Part of a small language model's weights: 15 layers.
MLP neurons of a small language model. Each row is named by its layer, matrix (up: input weights) and neuron, and shows model dimensions 224-319. Each number is 128 + 24 x the weight over its row's rms, rounded and kept within 0 to 255.
After each neuron's rows, "fires on" lists the tokens most often at its 100 highest values on Wikipedia text that the model never trained on.

L3.up479 [145 139  99 132 163 136 108  92 175 141 138 128  87 157 101 155 167 141  85 127 127 124 129 121 121 131 116 116 109 120 110 112 142  92 104 168 129 131 143  99 186 138 140 149 129 146 126  90 159 119 121 115  71 111 118 119  95 130 142 117 174 141 128 168 155 119 124 141 160 102 131 107 129 118  86 130 118 131 142 133 112 126 119 105 159 149 145 128 129 132 155 166 121 146 122 158]
fires on: ",", ", and", "s,", " (", "^{"

L4.up835 [145 126 180  98 119  78 112 113 118 138 116 161 107 140 168 112  96 165 101 146 129 113 119 164  76 107 107 120 145 170 105 185 130  95 154 131 140 168 134 108  96  71 149 130 130 126 110 116 166 169 160 156 131 110 146  91 123 107 141 156 113 141 208 118 170 140 154 112 138 119 157 143 111 143 108  98 170 133 123 164 119 124 108 143 135 149 146 114 116 132 144 131  74  87 139  79]
fires on: ",", ", and", "."

L7.up618 [139 133 144 131  89 127 129 101 129 111 138 145 127 145 115 140 133 176 126 162 138 125  56 117 104 126 136 105 117 154 139 130 153 108 139  93 124 132 120 157 137 144 118 121 139  90 119 132 113 154 114 130  99  79 117  88 132 101 133 130 123 136 137 141 129 115 118 128 143 142 112 105 111  78 105 121 101 117 161 118 116 115  88 158 128 141 114 128 150 100 123 120 125  83 139 152]
fires on: "i", "a", "r", "h"

L4.up985 [ 94 137 122 140 115 111 120  79  94 144 170 125 131 209 161 142 145 134  93 138 136 140 130 143  90 137 127  74 120  87 143 153 126 134 163 127 116 169  85 128 148 132 106 143 135  86 109 115 161 155 141 111  69  96 135 129  98 118 155 116 124 143 146 139 120 152 118 147 145 121 143 101 143 127 115 147 128 170 126 106 127 126 121 164 134 116 112  98  91 171 112 132 114 136 127 111]
fires on: " under", "ed to", " \"", " back"

L4.up786 [154 135 149 132  97 126 163 130  76 105 100 145  95 185 144  72 154 122 128 162 157 125 133 154 148 119 132  78 133 117 127 160 111 147 131 132 140 111 115 141 136  68 132 127  97 152 154  71 154 147 110 118 113  68  83 125 160 138 121 152 100 133 122  99 132 156 139 143 135  93 157 110 162 121 102 124 107 163 112 100 128 115 123  93 129  76 128 143 110 137 145 141 120  99 129 123]
fires on: ".", "w", "ak", "aw"

L4.up1026 [154  97 131 116 130 114 130 142 112 141  89 137 127 149 115  95 126 133 125 155 130 130  82 176 112 149 125 148 148 165 144 146 140  98  95 122 149 109 108 135  88 118 141 173 154 110  98 135 128 138 122 128 142 158 153 136 131 109 128 134 110 195 135 135 137 134 138 151 151 122 126 115 135 170 129 154  96 147 110 100 131 130 130 118 129 141 151 149 145 118 147 107 118 137 139 132]
fires on: "\"", "\n", "\n\n"

L3.up1132 [194 155  98 130 164 137 110 118 118 122 144 126 133 151 122 159 121 123  96 119 140 120 163 158 117 109 115 143 132 127 116 126 152 125 136 129 122  71 133 134 143  74 125 184 137 163 116 104 171 115 152 129  84 129 116 102 136 108 128 108 141 147 156 151 133 128 120 124 143  83 108 127 145  90  92 175 142 125 144 132  77 106 133 101 136 115 120  93 147 138 128  94 132 123 136 144]
fires on: ",", ", and", "ia,", "s,"

L4.up1451 [163 154 135 148 101  99 138 144 144 121 127 130  99 141 103 158 136 160 166 145 133 162 127 136 131 155 143 146 130 120 113 147 118 103 104 109 118 129 132 130 138  94 131 109  99 122 122 118 111 133 133 107 118 110 154 121 116 110 132 134 140 176 149 153 147 136 137 134 114 110 134 126 103 158 150 164 149 185  98 115 171  83  85  81 123 138 162 164  85 149 149 154  89 112 164  86]
fires on: ".", "==", "\n\n", ")."

L8.up1337 [126 134 146 174 118 132 141  66 106 122 102 134 119 135 139 142 185 166 133 130 165 136  87  79 123 148  98 114 142 126 142 142 143 167 113 132 174 124 108 148 118 106 116 115 107 132 114 149 112 124 154 123 150 119 134 142 126 119 102 164 144 159 162 117 143 124 115 154 132 124 105 102 122 136 106 107 111 137 154 143 163  92 107 142 173 144 106 127 138 123 153 103 133  90 133 140]
fires on: "l", "k", "an", "i", "h"

L3.up361 [104 147  70 144 149 102 159 105  86 124 135 130 102 166 140  67 125 142 110 132 138 152 136 130 119 135 128 108 116 128 111 104 113  98 133 128 148  94 128 158 178  58 134 187 105 128 127  95 145 161 135 142  99  86  77 121 142 132 140 120 114 120 152 175 143 162 141 147 152  91 142 131 169 152 172 145 146 171 107  79 105 111 108 112 136 119 133 149 125 138 141 123 104  91 146 158]
fires on: ".", "r.", "w", "s.", "end", " New"

L7.up655 [143 136  95  93 137  84 145 133 139 134 118 130 129 113 145 142 135 150 112 113 136 155 190 148 120 116 109 133 130 130 164 127 151 109 110 147 128 113 147 110  87  93 122 124 107 124 111 146 142 165  94 115 143  97 130 145 162 123 116 107 119 151 129 125 126 129 168 168 171 113 131 143 151  99 142 148 128 167 129 116 105  73 167 118 137 136  88  84  76 120 130 124 105 113 142 139]
fires on: "ld", "ed", "ant", "T", "ent", "t"

L8.up1230 [168  61 124 142 111 113 169 106  77 136 153 108 125 134 156 152 167 134 155 114 137 155 141 142 101  92 116 132 139 111 146 100 110 153 171 161 118 102 150 152  97 147 135  94  95 128 122 104 140 164  93  95 120 112 115 163 133 128 144 135 130 145 116 112 135 102 136 140 154  82 133 141 160 100  90  99 114 131  98 131 114 103 138  90 133 126 131 105  89 122 129 121 106 105 155 107]
fires on: "at", "ed", "art", "it", "t"

L4.up918 [116 141 115 146 133 120 111 114 127 121 123 118  85 139 108 142 172 128 104 150 127 142 121 135 154 150 166 157 150 155 143 134 159  83 121 137  96 127 168 144 106 119 135 137 154 132  97 128 129 183 119  76 147 119 135 150 144 134 108 147 120 162 125 135 139 132 175 171 126 129 131 120 143 145 120 158  94 151 100  75  91 124 106  89 133 154 139 134 112 148 138 125 119 119 153 122]
fires on: "\n\n", "=="